{"norm_eps": 1e-05, "positions": "learned", "init": "normal"}
MLP neurons of a small language model. Each row is named by its layer, matrix (up: input weights) and neuron, and shows model dimensions 32-95. Each number is 200 + 30 x the weight over its row's rms, rounded and kept within 0 to 999.
After each neuron's rows, "fires after" lists the tokens most often just before its 100 highest values on Wikipedia text that the model never trained on; "fires on" lists the tokens most often at its 100 highest values on Wikipedia text that the model never trained on. A number after a token or word is its count.

L3.up57,243,167,142,200,212,201,205,209,181,234,191,195,214,210,209,224,130,131,158,234,200,197,165,213,142,210,202,153,190,165,201,197,222,195,160,205,219,204,191,218,174,219,197,209,194,145,215,222,226,145,223,213,208,228,211,207,235,198,232,183,200,222,232,232
fires after: "0" 45, "1" 14, "2" 11, "9" 5, "ox" 4
fires on: "2" 33, "1" 24, "9" 13, "0" 11, "4" 7

L11.up512,163,220,162,210,181,221,135,215,177,186,175,180,174,231,196,215,204,218,272,267,195,207,175,180,194,156,185,241,207,164,213,243,186,263,237,205,167,192,173,218,222,254,149,222,184,234,184,201,281,221,166,191,219,166,181,170,197,190,169,152,185,221,208,204
fires after: "9" 24, " In" 17, "In" 9, "8" 6, " January" 6, " August" 4
fires on: " " 58, "4" 7, "7" 6, "5" 5, "2" 5

L10.up201,221,167,177,266,243,241,207,207,214,271,162,214,251,214,213,165,167,183,200,278,180,225,164,179,202,143,173,196,195,137,216,236,176,244,247,214,132,228,193,186,153,233,175,259,182,177,171,203,209,138,200,204,208,140,143,187,181,168,184,213,208,241,210,161
fires after: " " 20, "2" 16, "5" 12, "1" 10, "3" 9, "9" 9
fires on: "," 66, "1" 10, "5" 6, "8" 5, "0" 4

L8.up578,223,243,195,210,160,232,203,187,146,187,172,214,145,136,214,219,222,198,219,171,213,148,154,199,215,193,213,181,206,184,197,179,216,220,199,199,207,208,247,204,228,189,221,201,243,192,241,155,205,268,201,180,151,183,206,186,168,222,197,210,195,153,183,180
fires after: " |" 94
fires on: " " 74, " Az" 5

L8.up417,208,184,194,232,190,235,110,249,163,202,171,187,183,242,219,174,251,213,254,303,193,194,155,159,189,251,169,221,145,156,184,186,191,220,191,167,232,209,241,228,203,241,158,206,219,191,236,167,237,172,180,214,167,234,136,190,239,215,212,159,196,194,210,199
fires after: " " 23, " (" 16, "-" 9, "|" 8, "1" 8, ")\n\n" 4
fires on: " |" 34, "J" 15, " Un" 13, "=" 6, ":" 4, "D" 4

L3.up345,200,201,202,270,163,201,180,247,214,199,169,191,177,210,210,202,193,181,196,236,214,257,112,148,162,108,193,188,211,163,176,195,213,225,256,150,204,203,173,188,235,282,169,211,173,259,199,195,238,211,210,215,184,227,166,161,208,178,164,220,210,145,233,190
fires after: " |" 65, " –" 33
fires on: " |" 90, " –" 7

L12.up378,167,240,231,203,232,256,165,219,230,213,216,196,187,208,186,198,207,212,215,215,156,210,176,182,194,187,201,181,165,235,235,198,174,174,159,193,235,224,208,212,236,233,218,220,195,245,194,241,219,212,199,274,235,167,210,183,153,189,144,175,196,238,218,156
fires after: "′" 17, "1" 11, "8" 11, "6" 11, "2" 10, "4" 9
fires on: "." 62, "5" 11, "4" 6, "2" 5, "3" 4, "1" 4

L6.up18,166,186,191,201,179,222,209,164,156,196,194,189,198,192,255,196,221,191,244,235,138,154,181,155,234,156,194,161,198,176,247,124,210,227,207,213,225,223,213,190,251,229,161,233,185,207,197,150,254,210,131,201,168,294,160,188,243,139,197,189,257,239,215,227
fires after: " " 34, " |\n" 22, "|" 13, "1" 11, "6" 5, "3" 4
fires on: "|" 22, " |" 19, "1" 14, " " 13, "6" 8, "9" 8

L12.up181,218,122,224,207,233,213,135,180,160,201,154,214,217,221,106,229,188,171,171,233,149,217,176,173,205,205,212,231,199,181,177,225,143,196,177,172,167,232,201,209,224,235,181,215,249,172,223,232,217,188,155,178,155,130,166,211,189,213,209,213,231,178,202,159
fires after: " " 42, "m" 10, "–" 5, "-" 5, " Vi" 4, " comp" 4
fires on: "1" 52, "ew" 11, "et" 4

L12.up3,208,184,180,148,179,226,142,198,179,216,206,254,249,192,158,207,191,231,205,199,175,181,184,232,219,197,211,204,223,201,183,201,195,210,189,198,214,213,161,200,221,213,154,241,239,236,213,141,216,196,226,269,178,201,244,199,176,232,237,207,206,204,210,129
fires after: "0" 14, "5" 14, "8" 12, "9" 9, "1" 9, "7" 8
fires on: "0" 30, " m" 10, "1" 10, "m" 8, "6" 7

L12.up86,184,245,130,216,197,228,210,173,183,279,214,201,191,188,206,183,180,228,208,212,210,184,210,158,135,202,239,205,222,279,195,223,168,173,174,183,193,227,271,227,158,208,224,215,215,187,185,213,191,135,184,240,163,135,213,160,157,220,218,249,208,149,218,160
fires after: "," 33, "0" 17, "1" 8, " " 5, " Sal" 4, "." 4
fires on: "0" 65, "1" 8, "v" 6, "ir" 5

L11.up79,190,219,179,233,224,213,199,183,211,245,157,233,197,259,174,207,185,198,201,249,200,182,164,148,199,208,205,210,211,176,219,172,165,218,226,170,221,221,187,158,212,229,188,217,206,201,167,120,214,122,162,197,170,192,163,205,220,208,228,176,171,206,177,183
fires after: " |" 23, "-" 17, "," 10, ";" 8, " by" 7, ":" 5
fires on: " D" 13, " And" 10, " K" 9, " I" 9, " Christ" 6, " C" 6

L10.up178,250,163,205,249,236,222,169,191,193,228,197,223,232,163,218,187,176,192,196,220,174,203,228,195,179,201,199,200,223,175,181,172,197,174,217,186,279,219,244,145,207,169,193,245,209,190,242,186,205,188,236,220,194,209,215,208,179,195,191,142,206,234,205,189
fires after: " P" 31, " p" 14, " S" 8, " V" 6, " Sc" 4
fires on: "ar" 23, "it" 8, "el" 7, "er" 4, "en" 4, "ac" 4

L5.up64,224,203,190,221,209,187,186,218,171,208,170,234,196,202,186,179,218,203,158,181,204,162,171,196,190,191,204,120,243,250,144,176,204,187,247,191,216,191,214,186,163,213,257,216,223,226,248,225,215,235,207,192,124,200,169,222,182,217,218,183,208,153,193,231
fires after: " " 53, "^{" 18, " $" 8, "-" 5, "_{" 4
fires on: "1" 54, "2" 16, "7" 7, "9" 7, "3" 6, "8" 4

L8.up47,254,231,173,241,237,225,206,188,177,205,160,188,166,178,176,219,235,242,210,272,163,221,165,208,197,160,207,230,143,208,227,144,158,204,183,233,169,182,202,215,261,272,125,242,174,168,207,152,240,209,197,200,214,174,155,199,157,211,241,176,208,206,249,233
fires after: ".\n\n" 23, "\n\n" 18, "==\n" 13, " ==\n" 7, "." 5, ")\n\n" 5
fires on: "A" 19, "T" 17, "\n\n" 12, "M" 8, "O" 7

L11.up272,195,176,197,248,243,235,139,199,117,214,180,226,197,150,167,244,178,205,168,234,194,204,190,174,171,242,226,206,224,207,206,218,123,213,203,207,156,175,210,190,212,178,217,186,225,164,265,240,195,221,205,227,132,233,215,192,185,231,212,216,275,186,204,151
fires after: " " 67, " m" 6, "-" 6
fires on: "1" 50, "2" 16, "3" 11

L12.up261,205,136,194,205,181,238,118,176,180,207,141,183,177,218,165,228,189,233,210,210,185,222,174,195,144,229,221,217,223,234,233,183,156,209,227,130,172,230,210,176,159,230,211,193,227,179,224,244,201,220,152,232,137,222,187,213,228,193,183,210,226,153,184,129
fires after: " " 34, " $" 19, " (" 8, " en" 7, "," 5, " ne" 4
fires on: "1" 58, "l" 7, "2" 6

L6.up565,206,228,211,197,181,221,170,182,175,219,175,227,213,197,175,217,260,250,246,210,173,148,179,177,202,173,154,214,221,220,201,160,171,243,261,161,201,223,212,192,211,219,194,217,242,202,160,137,220,154,191,206,139,217,176,197,161,232,194,220,215,186,197,139
fires after: "|" 46, " |" 44, "-" 6
fires on: " C" 21, " E" 17, " B" 10, " M" 10, " No" 7, " O" 5

L8.up527,192,168,178,170,221,226,183,172,190,204,217,213,250,243,208,239,200,203,259,179,210,150,168,252,199,149,229,199,200,173,241,224,204,258,206,210,172,185,189,187,207,221,167,212,224,240,250,206,226,138,229,234,178,205,167,191,203,240,225,250,229,108,199,163
fires after: "0" 17, "1" 15, "3" 13, "8" 12, "5" 10
fires on: "1" 98

L3.up543,170,206,180,175,200,204,182,190,110,228,176,212,175,211,238,174,216,284,224,238,212,205,182,125,161,246,204,207,258,231,170,175,193,224,268,199,210,180,238,169,255,212,162,207,206,188,228,165,188,199,186,212,180,200,193,201,219,222,180,189,230,188,182,199
fires after: " |" 58, " –" 21, ";" 9, " " 7
fires on: " |" 61, " –" 14, " W" 9

L6.up550,198,182,199,234,200,245,179,238,143,192,134,276,189,194,209,211,227,211,197,240,170,224,162,159,181,178,198,133,158,194,186,150,204,218,238,121,162,208,192,166,187,224,222,207,237,202,240,209,201,210,206,246,160,191,185,177,219,222,238,172,229,165,202,185
fires after: " " 78, "." 6, "2" 4, "1" 4
fires on: "1" 28, "2" 26, "3" 12, "4" 12, "6" 6

L8.up470,186,215,229,230,227,251,188,109,171,178,173,197,152,244,246,278,205,144,172,213,214,246,175,207,213,143,169,204,176,210,274,158,205,198,200,205,199,231,173,220,172,225,217,221,180,229,155,129,172,189,180,198,183,204,216,177,179,177,217,217,153,159,205,198
fires after: " |" 32, "0" 22, " " 7, "2" 6, "3" 6
fires on: " " 32, "." 30, " |\n" 10, "," 4, " |" 4

L11.up390,202,194,208,266,220,211,179,258,177,169,235,198,200,200,127,186,167,248,239,214,242,224,151,157,209,161,207,245,229,168,211,179,188,210,204,173,185,192,193,168,252,254,142,216,194,164,180,214,193,199,222,214,213,154,184,174,135,219,212,163,170,209,196,173
fires after: " " 25, " in" 24, "In" 7, " the" 4
fires on: " " 58, " |" 28, ":" 5

L8.up347,236,183,185,247,159,220,191,254,184,228,198,228,214,207,204,201,202,196,226,212,205,205,130,157,139,176,177,180,222,142,163,154,183,228,247,166,264,160,194,100,208,198,194,202,195,206,190,231,206,148,231,224,197,183,174,197,139,249,207,200,198,201,176,194
fires after: "1" 40, "2" 23, "==" 14, " (" 7
fires on: "9" 41, "0" 18, "2" 8, "B" 6, "1" 4

L5.up496,226,192,176,158,186,224,198,203,192,187,202,190,187,186,214,271,232,129,197,151,207,239,150,231,180,181,167,198,175,194,217,223,206,178,99,199,178,194,257,208,203,189,218,199,180,183,172,183,219,194,238,199,254,262,224,191,184,193,199,203,165,210,185,216
fires after: "0" 16, "5" 13, "7" 13, "8" 10, "1" 10, "6" 8
fires on: "7" 15, "5" 13, "1" 11, "2" 10, "8" 9, "9" 8

L10.up458,177,165,199,290,152,234,207,254,153,242,196,205,215,226,175,228,211,228,187,245,178,201,190,176,185,229,170,186,220,181,206,180,200,229,197,222,147,223,187,197,228,169,175,286,198,212,167,206,234,197,218,221,201,143,176,170,187,190,171,212,231,172,207,184
fires after: " " 27, " in" 22, "1" 14
fires on: "1" 27, " the" 23, " " 18, "9" 14

L11.up269,193,148,188,218,211,230,133,193,228,184,176,228,189,174,146,208,193,214,215,178,195,271,175,141,202,188,245,177,161,234,220,192,238,163,228,199,210,254,195,131,171,193,182,202,187,234,234,206,193,171,161,246,141,209,226,182,141,212,196,159,241,212,215,177
fires after: " " 21, " (" 17, "-" 11, "°" 9, "." 5, "2" 4
fires on: "1" 20, "2" 11, "5" 10, "0" 8, "6" 6, "7" 5

L6.up363,163,235,232,198,259,229,220,160,217,196,166,198,208,222,252,201,180,180,149,218,218,212,157,177,213,121,182,174,163,228,193,141,237,169,205,179,217,209,228,195,217,224,223,179,183,236,232,168,210,175,224,184,250,241,160,165,214,155,200,196,245,146,166,196
fires after: " |" 52, " " 17, "." 9, " ." 4
fires on: " –" 29, "9" 17, " |" 12, "2" 9, " —" 5

L8.up567,230,161,160,281,248,228,186,189,183,199,180,205,143,216,156,172,178,175,236,222,169,233,127,176,185,209,196,175,210,209,308,159,137,189,209,152,204,250,167,176,180,205,201,205,169,187,229,200,175,241,219,226,215,188,205,175,236,175,187,182,176,190,159,195
fires after: "°" 24, "′" 16, ")\n" 13, "\n" 11, " zone" 4
fires on: "-" 25, ":" 10, "1" 8, "3" 8, "4" 7, "2" 7

L10.up91,176,174,188,219,226,218,228,203,197,260,182,190,223,295,180,229,221,189,185,263,163,241,197,207,177,208,166,215,160,198,159,182,220,191,222,146,174,200,225,175,181,199,225,213,232,198,196,221,199,157,209,208,195,189,142,189,216,187,182,163,191,166,168,181
fires after: "1" 53, "," 15, "2" 10, " in" 5, " (" 5, " " 4
fires on: "9" 56, " " 14, "0" 10, " an" 7, "2" 5, "1" 4

L8.up224,215,153,146,208,210,205,211,175,234,173,206,216,255,251,200,269,207,149,197,204,213,239,168,186,164,218,185,222,193,198,153,217,182,207,235,176,225,201,235,138,210,226,209,192,199,256,207,212,277,157,219,241,188,161,134,196,194,192,231,169,187,165,214,215
fires after: "1" 24, "9" 17, "0" 16, "2" 11, "–" 5
fires on: "9" 31, "0" 13, "1" 10, "–" 7, " (" 7, "6" 6

L8.up149,217,179,245,222,150,244,177,175,203,243,189,191,248,240,232,193,211,207,230,229,214,237,144,188,197,181,203,245,212,219,235,158,206,186,230,174,217,190,152,159,231,205,238,206,212,191,238,225,193,176,198,223,171,215,219,181,161,232,180,161,133,212,259,151
fires after: "\n" 23, "\n\n" 13, ")\n" 7, " Total" 5, " zone" 4
fires on: ":" 37, "-" 30, "=" 16, "):" 5

L5.up263,213,230,252,173,130,226,181,207,165,179,222,204,173,229,218,213,222,200,197,221,178,187,189,157,179,221,243,251,152,199,205,174,195,148,220,174,174,213,211,195,302,253,196,213,233,204,211,189,199,213,202,210,193,214,189,183,188,231,196,234,208,145,185,128
fires after: " |" 95
fires on: " " 55, " –" 26, " +" 7, " −" 4

L10.up79,238,159,159,230,150,236,201,208,189,214,148,220,167,217,210,288,217,174,214,152,222,178,233,175,206,201,246,226,144,234,207,219,194,196,190,208,226,241,237,172,238,268,206,207,195,201,224,227,198,135,162,202,180,192,152,195,205,200,238,245,152,190,183,163
fires after: "0" 35, "," 12, "2" 10, "7" 8, "5" 6, "1" 5
fires on: "0" 51, "2" 7, "7" 6, "5" 6, "4" 6, " mi" 5

L10.up188,215,245,148,177,208,231,112,166,204,219,203,228,254,191,235,218,240,197,210,233,132,187,168,240,238,176,188,172,183,168,223,126,163,238,268,172,218,247,176,186,196,179,195,222,189,240,178,205,202,182,190,228,175,193,195,154,185,190,205,199,222,196,238,139
fires after: "9" 35, "8" 13, " " 6, "4" 6, "7" 5, "1" 4
fires on: "9" 59, "8" 16, " ad" 12, "ol" 4

L11.up61,203,140,193,180,205,213,192,157,192,181,194,237,218,169,136,194,202,226,257,200,170,199,191,196,176,164,193,228,238,192,220,224,213,257,249,230,192,174,216,172,228,220,226,187,219,213,185,241,249,157,195,220,178,210,195,197,159,226,181,188,220,179,209,187
fires after: "\n" 64, ")\n" 10, ":\n" 7, ";\n" 4
fires on: "-" 91, "l" 4

L8.up482,200,208,192,164,232,232,193,162,207,196,158,230,187,229,239,199,211,236,185,165,215,195,212,200,230,104,192,159,232,164,196,226,202,196,192,183,227,220,200,193,242,201,198,241,233,223,257,187,196,191,202,219,184,222,199,165,235,246,170,209,244,168,251,166
fires after: "5" 24, "8" 16, "6" 15, "4" 12, "7" 10, "3" 10
fires on: "9" 47, "0" 22, "2" 20, "1" 9

L6.up372,162,161,215,248,168,220,190,229,224,242,159,202,240,183,226,156,241,215,265,206,213,196,178,191,212,189,170,209,181,223,164,182,152,214,236,200,191,210,193,170,230,192,152,174,206,179,201,198,182,159,119,202,170,215,170,193,187,206,187,137,225,195,224,194
fires after: "\n" 34, "-" 24, ";\n" 11, ")\n" 8
fires on: "-" 55, " Website" 6, ")\n\n" 6, " Country" 4

L5.up543,183,145,200,247,180,273,159,215,152,193,163,253,217,276,175,224,258,211,144,239,216,220,124,144,182,175,196,180,194,161,226,183,180,200,215,120,164,227,195,173,212,237,199,219,212,209,236,199,236,173,199,216,136,214,178,189,179,211,228,188,214,179,209,195
fires after: " " 58, "1" 9
fires on: "2" 16, "6" 13, "4" 12, "1" 11, " |" 11, "5" 10

L11.up95,206,110,214,184,209,207,227,217,200,205,170,219,232,217,230,215,171,162,209,224,196,194,229,191,186,161,160,161,127,174,256,210,197,197,211,137,242,227,174,189,164,212,230,229,174,194,222,152,188,169,258,154,183,237,224,183,221,179,202,194,197,221,163,194
fires after: "0" 59, "2" 22, "1" 5
fires on: "2" 56, "3" 12, "4" 7, "6" 5, "9" 4

L11.up252,194,179,198,238,165,227,198,187,207,220,147,201,223,167,205,192,193,204,235,241,142,185,175,207,217,199,187,220,178,253,195,239,193,215,232,191,213,206,237,171,220,181,232,190,221,204,203,199,241,150,169,173,165,183,213,225,174,222,190,183,221,185,202,186
fires after: "\n" 45, "|" 15, "-" 14, ")\n" 14, " |" 7
fires on: "-" 59, " T" 10, " Al" 7, " B" 6, " Un" 4

L8.up439,238,99,226,202,236,214,170,161,178,207,206,208,255,200,257,211,210,201,204,218,168,234,182,188,181,197,155,132,218,187,220,217,158,206,224,181,225,226,228,156,203,177,195,191,211,171,141,220,209,191,213,214,209,194,189,191,178,206,222,180,257,160,174,168
fires after: "2" 28, "3" 17, "1" 10, " " 8, "4" 8, " F" 8
fires on: "4" 43, "6" 11, "5" 11, "1" 9, "8" 6, "7" 6

L11.up490,222,186,159,166,191,257,211,192,200,212,171,188,225,257,254,191,191,202,224,218,145,173,205,199,243,176,173,195,197,178,200,226,129,167,196,242,147,222,214,150,192,228,151,293,181,199,203,187,185,126,197,205,208,171,162,194,225,132,181,247,189,255,209,212
fires after: "9" 17, "8" 14, "7" 10, "ar" 8, "6" 6, "1" 6
fires on: "8" 18, "re" 11, "3" 11, "7" 7, "6" 6, "1" 6

L12.up273,172,187,218,193,231,209,151,209,176,174,180,246,200,284,152,219,201,239,175,248,219,195,179,132,173,221,216,173,171,221,193,221,183,159,201,218,188,203,202,166,261,201,213,183,201,168,244,215,216,206,235,210,168,187,237,202,183,218,230,221,221,146,236,187
fires after: "1" 44, " " 27, "2" 14
fires on: "3" 25, "5" 17, "4" 12, "7" 10, "2" 9, "1" 6

L6.up0,202,150,194,242,195,215,202,227,210,160,210,204,192,245,178,210,246,169,219,195,207,232,181,135,186,230,212,234,151,211,185,211,226,196,227,158,192,194,200,196,215,234,170,202,262,239,180,155,221,199,161,227,190,244,206,188,201,162,210,208,215,188,165,181
fires after: "," 58
fires on: " and" 35, "." 12, "imately" 6, " eventually" 5, "0" 4

L12.up44,255,205,170,177,177,224,228,235,198,208,139,232,244,197,176,221,145,183,191,197,184,213,199,213,185,193,166,208,202,178,245,264,128,199,192,126,192,263,205,200,185,196,181,216,186,204,216,177,204,144,197,217,169,192,232,159,198,153,255,178,176,230,191,229
fires after: "9" 25, "1" 12, "0" 11, "8" 11, "2" 9, "6" 7
fires on: "0" 30, "8" 22, "5" 10, "2" 9, "1" 5, "3" 5

L5.up244,181,204,198,183,185,215,224,212,185,223,192,221,250,184,196,152,234,181,192,176,203,149,187,211,219,161,173,200,150,246,216,197,167,202,202,208,203,204,283,181,284,252,191,167,163,189,205,185,228,220,176,194,247,210,202,208,212,244,228,194,196,164,186,202
fires after: " |" 67, " ." 21
fires on: " " 64, "0" 8, " —" 5

L8.up360,233,185,215,206,182,238,168,174,238,186,192,203,190,217,183,175,212,182,214,186,151,178,207,207,183,181,165,189,173,197,266,236,181,228,253,204,155,216,218,192,162,215,178,261,196,197,151,167,183,151,195,242,228,213,238,141,207,157,219,183,230,248,223,210
fires after: "9" 19, "8" 15, "2" 15, "7" 13, "6" 10
fires on: "8" 20, "6" 11, ")" 11, "5" 9, "7" 8, "2" 8

L8.up440,209,153,180,202,230,233,194,202,217,207,217,237,230,169,222,192,221,218,200,197,220,229,207,124,173,206,150,200,191,173,210,210,135,186,245,185,206,197,208,69,138,186,214,264,174,203,212,236,196,173,234,177,171,200,191,165,159,201,218,177,216,246,205,157
fires after: "9" 29, "0" 16, "2" 11, " " 8, "1" 6, "8" 6
fires on: "2" 16, "0" 16, "8" 12, "9" 9, "1" 8

L12.up465,169,196,247,252,167,238,162,201,226,188,208,235,203,208,175,206,175,202,138,212,163,240,129,131,241,177,208,167,134,189,213,184,207,184,196,153,258,213,179,217,210,212,200,195,212,226,178,221,206,170,235,211,125,235,224,194,160,247,201,210,207,199,196,176
fires after: " " 47, "3" 9, "2" 6, " −" 5, " |" 5, "1" 5
fires on: "2" 16, "3" 15, "4" 14, "9" 12, " C" 11

L8.up316,254,172,173,213,235,235,207,184,146,246,191,244,172,175,226,222,181,243,230,225,234,154,198,219,193,217,193,188,187,183,174,179,179,201,265,164,174,204,234,149,192,192,162,224,212,212,226,218,176,183,155,210,165,235,201,199,204,164,201,172,216,222,188,154
fires after: " P" 45, " p" 13, "P" 8, " ch" 5
fires on: "er" 20, "i" 12, "en" 9, "eb" 7, "in" 6

L5.up10,226,183,201,228,161,198,193,184,130,175,178,200,269,176,177,223,185,217,173,272,241,200,153,180,205,185,214,177,191,231,167,152,146,148,163,168,224,207,168,215,203,246,254,209,179,221,235,261,227,209,218,210,191,183,169,200,199,181,212,214,213,226,193,216
fires after: " " 45, "===" 17, "==" 13, "\n\n" 8, "\n" 5, ")\n\n" 4
fires on: "2" 24, "1" 21, "T" 12, "S" 12, "D" 8, "W" 7

L10.up245,187,165,242,203,212,220,169,177,228,218,168,184,226,196,197,153,215,170,204,206,210,215,188,212,225,210,188,255,201,199,234,178,186,211,215,193,187,183,177,193,200,232,224,182,229,240,212,214,231,191,165,210,144,148,177,175,227,144,221,151,205,221,231,233
fires after: "\n" 24, " in" 11, " is" 6, ".\n" 6, ")\n" 4
fires on: " an" 52, "-" 33

L6.up30,204,160,157,235,202,242,166,224,191,185,212,216,180,215,201,198,243,210,206,182,168,233,156,174,158,187,147,168,177,177,175,174,210,165,195,204,180,186,212,180,254,177,240,287,231,221,235,187,209,194,169,211,181,180,194,187,186,178,201,167,225,248,230,208
fires after: "." 58, "1" 6, "2" 5, "5" 4, "8" 4, "9" 4
fires on: "3" 19, "6" 14, "7" 11, "2" 10, "4" 9, "0" 9

L10.up580,178,190,148,240,198,217,197,230,126,233,209,175,231,197,189,224,225,202,188,210,197,205,239,227,211,212,156,182,169,188,209,271,144,185,239,196,156,231,199,189,211,247,169,227,189,216,218,250,215,138,187,251,229,181,189,169,185,156,188,176,212,226,257,181
fires after: "9" 17, "8" 14, "1" 14, "–" 7, "6" 7, "0" 5
fires on: "7" 19, "9" 16, "4" 9, "5" 8, "2" 8

L3.up311,193,189,232,238,170,210,182,195,177,174,178,190,216,228,203,224,190,240,173,222,212,194,152,164,207,183,191,207,203,244,116,176,169,177,148,188,201,176,206,191,280,266,206,236,131,224,196,235,215,183,216,221,248,213,183,214,185,209,209,193,242,231,213,191
fires after: " (" 27, ".\n\n" 19, " \"" 16, "==" 6, "===" 4, "\n\n" 4
fires on: "M" 22, "T" 20, "S" 20, "N" 11, "C" 11

L10.up53,200,197,168,201,171,212,218,231,203,202,137,246,165,228,213,167,139,209,160,216,200,137,205,167,217,245,220,194,187,230,172,208,215,192,201,172,233,247,237,203,211,215,238,249,190,247,217,235,228,192,151,205,233,155,204,156,216,198,153,190,189,162,201,184
fires after: "," 84, "0" 7
fires on: "0" 55, "2" 10, "9" 10, "4" 9, "7" 4

L6.up345,228,196,174,234,237,207,216,168,129,157,187,228,209,266,169,272,202,235,191,224,227,212,181,141,180,198,204,121,234,223,183,203,163,158,198,191,189,209,226,209,176,197,173,211,211,199,222,233,175,205,191,210,171,199,209,200,189,187,189,207,242,176,181,188
fires after: " " 49, " pro" 7, " Cor" 5, " Em" 4, " Gen" 4
fires on: "2" 34, "as" 9, "1" 7, "s" 4, "4" 4, "." 4

L12.up528,246,188,183,180,206,210,199,173,212,215,214,263,276,212,202,201,215,212,239,193,242,174,179,212,185,209,140,191,221,168,203,216,202,187,242,216,209,231,198,175,158,171,205,210,197,212,215,246,190,195,151,190,183,275,182,168,174,181,270,152,213,203,170,184
fires after: " " 28, ";" 23, "1" 8, " G" 5, "2" 5
fires on: "0" 21, "\"" 14, " A" 11, " H" 7, "2" 6, "6" 5

L12.up42,189,120,210,207,194,216,197,169,175,217,183,218,147,275,186,219,189,197,224,187,266,152,147,173,215,200,183,198,175,235,229,228,210,221,173,213,214,148,248,211,162,237,219,228,186,194,208,224,220,159,219,192,170,205,210,189,203,187,239,162,223,211,183,147
fires after: "0" 53, "z" 5
fires on: "2" 52, "-" 7

L6.up134,187,165,192,231,204,282,149,147,178,166,145,291,190,210,178,214,222,189,178,207,174,207,174,178,153,208,206,202,179,190,192,182,197,197,195,139,151,216,214,169,187,223,205,222,200,218,213,213,182,191,214,253,222,179,199,162,224,212,219,199,175,161,212,189
fires after: " " 27, "1" 12, "3" 8, "4" 8, " |" 7, "9" 7
fires on: " |" 40, "1" 13, "2" 7, "3" 7, "9" 5, "4" 4

L11.up626,260,155,236,257,197,221,241,259,155,218,185,208,205,245,232,232,191,172,165,196,206,170,150,155,169,182,210,287,190,203,156,209,205,191,173,168,206,158,193,202,210,203,195,200,238,195,186,282,219,203,153,213,218,195,163,177,216,222,225,203,215,179,196,157
fires after: " in" 51, "2" 8, " s" 7, " comp" 6, "," 6, " rel" 5
fires on: " " 64, "at" 16, "0" 8, "on" 4

L11.up360,178,169,181,249,167,219,199,180,108,181,160,235,210,174,172,222,221,250,201,201,177,179,133,188,200,154,213,237,180,244,186,178,123,239,197,195,166,252,203,168,184,161,156,213,162,191,203,212,218,182,151,194,210,205,188,203,201,240,231,159,243,184,217,181
fires after: " " 63, " m" 17, " the" 5
fires on: "1" 50, "8" 6, "5" 5, "or" 5, " east" 4

L12.up439,243,197,233,207,219,248,235,209,190,190,192,212,279,249,218,257,185,208,222,232,154,183,136,201,170,169,135,211,195,191,168,205,164,182,228,215,198,219,190,187,205,211,183,215,239,122,181,192,204,160,211,214,172,155,138,185,174,136,206,189,223,201,181,231
fires after: "0" 34, "2" 9, " Man" 8, " in" 6, " Miss" 5
fires on: "1" 32, "n" 18, "0" 10, "ag" 9, "iss" 5